config = dict(
    n_head=4,
    head_dim=64,
    activation='tanh_gelu',
    norm_place='pre',
    bias='none',
    init_std_o=0.00434,
    lr=0.00211,
    schedule='wsd',
    decay_fraction=0.58,
    doc_mask=True,
    dataset='wikipedia_en',
)
MLP neurons of a small language model. Each row is named by its layer, matrix (down: output weights) and neuron, and shows model dimensions 80-207. Each number is 500 + 40 x the weight over its row's rms, rounded and kept within 0 to 999. Numbers have three digits each.
Before each neuron's rows, "fires before" lists the tokens most often just after its 100 highest values on Wikipedia text that the model never trained on. A number after a token or word is its count.

fires before: " the" 46, " a" 6
L11.down111:493481504502527473538564459439556476544515473592447491454499444560466532463405486524596528534454545475519417511550517498498500517491572414470460519394481486542468485445551484476491538518529485467505502485512485535601483514560497467588442490545540415494425446525522484494513510528518514510547577528526499429515471483494507467535560389539522488445488491481494484495515518522436515605480

fires before: "u" 21, "rit" 10, "ition" 9, "ue" 9, "ued" 5, "it" 5
L9.down509:477547486510501451541489543408566475407644518499564492462492500570467434479540444441507524416535460486456526508547522465511456532473471455474504506551459462486528488542500503489518476490552465422521514453546461427469492518517506554523484529528525478505538494471480471509543496457526531446444500542557524468486459554554558540495496557499537463478422477541550538481518502522481531507472

fires before: "ough" 13, "4" 9, "1" 8, "3" 8, "9" 7, "5" 5
L11.down174:509484466505549463423449514483513558559478483523484568503547518461532524566495526465557496527426477417511512517495476506485461482505484501474523507560482513467547534502494518518536545521528474540420513417461485526432460510489478440547524481499480485538520546511531547445467502587482546544442479532481574410465558529509576432523561520531471420529586476439443542555512459529494496531465

fires before: "le" 13, " (" 11, "ad" 8, "ce" 7, "qu" 6, "ed" 6
L8.down421:562387576534563462427484491528551510490497565474551564560458575540488517507429495425521516450496477479459552542459452548469444483548476485464520458479474471518515477486470553521505455552531534521470559483474520535497571497537575528505453506481538554532494555540472470505463546539471443412419565470489464516532488524486515485540422486540486498414454578549446495505444494471463520471487

fires before: "b" 17, "ington" 8, "ion" 8, "ions" 7, "du" 6, "d" 5
L13.down519:539528532490485492543443509451482531548489507477487452440507548451469505514512456449585488465549506538503498444502516577477416495506458379522490520375517499467531491522470507468517453478579505510540505508551504505443439469499517574466511465522526500448474537452532557556493503519469547479497504543510560469525520502507539569513521496496538469569516483537471505426594515472476464518507

fires before: "g" 28, "et" 8, "en" 7, "ad" 5, "ch" 4
L8.down137:548546542562509551478538478542478446497452484538479494516462460492504498574476494423442511530508494501538529526477510501424583496498494418497520531556485539588483562432468458514478481484496530500419531515433529494506437519504438502544541481468482476506479434516459550439539496516476560471477465546548522499431508538453472425568467500458447499517500489429482459526534506529553401496535

fires before: "20" 18, "199" 12, " to" 11, "al" 5, ":" 5
L6.down120:474546496492556556606507478440524464414471495514532515492551534502549478497428509474502557497496481467473382529538451558470489527485557526475528518504561511446586437496505533486549475540520527533477480542463528594482507522447544494434511488379501530495476537492488541434504568491453526476404510501564514544447455508526492506535483497467470438445492541519480502537511466486476521493439

fires before: "all" 14, "h" 11, "r" 11, "s" 10, "ast" 7, "ith" 6
L7.down186:465553596378485553508458535521523445505517510491517501498451548525453583516588559467502506470569509469491501458454511548484465434461515480512488413514453450469482517484461426583504568504537518506484531461539532521526438400459502496459519467494470599490446539493502563480517470536531451480513417550508473497488546493499526470507488575450549439475516511495559522494537514455509502496515

fires before: " was" 33, " is" 16, " has" 5
L11.down262:520457665465521536428450493514565523555531493488457520402496532511462470516506520524534493531521522488585516559455497536524507530501440508497549457417435433566485488430506496508483453524450493519510489547486467572427475542487504539517465531528466486514493437508470461440435501532469495494476494517402452501460521443509556465453475483492502523486489536497511487481512524539493550493569

fires before: " /" 15, "ad" 14, "act" 13, "ol" 6, "oup" 5
L5.down624:553497531529540478474500505405484441517556444541476460376501501523409508553460568458434521490545491473471479503494447481512434536515433490570468482446538562498510476464456450442556484452446485537476509534487485514479498582524531500497499502480477470451525518542516451518532500468522490478571593516498437568478515492576549463538487536585529508532511532524465486464557523545454467480451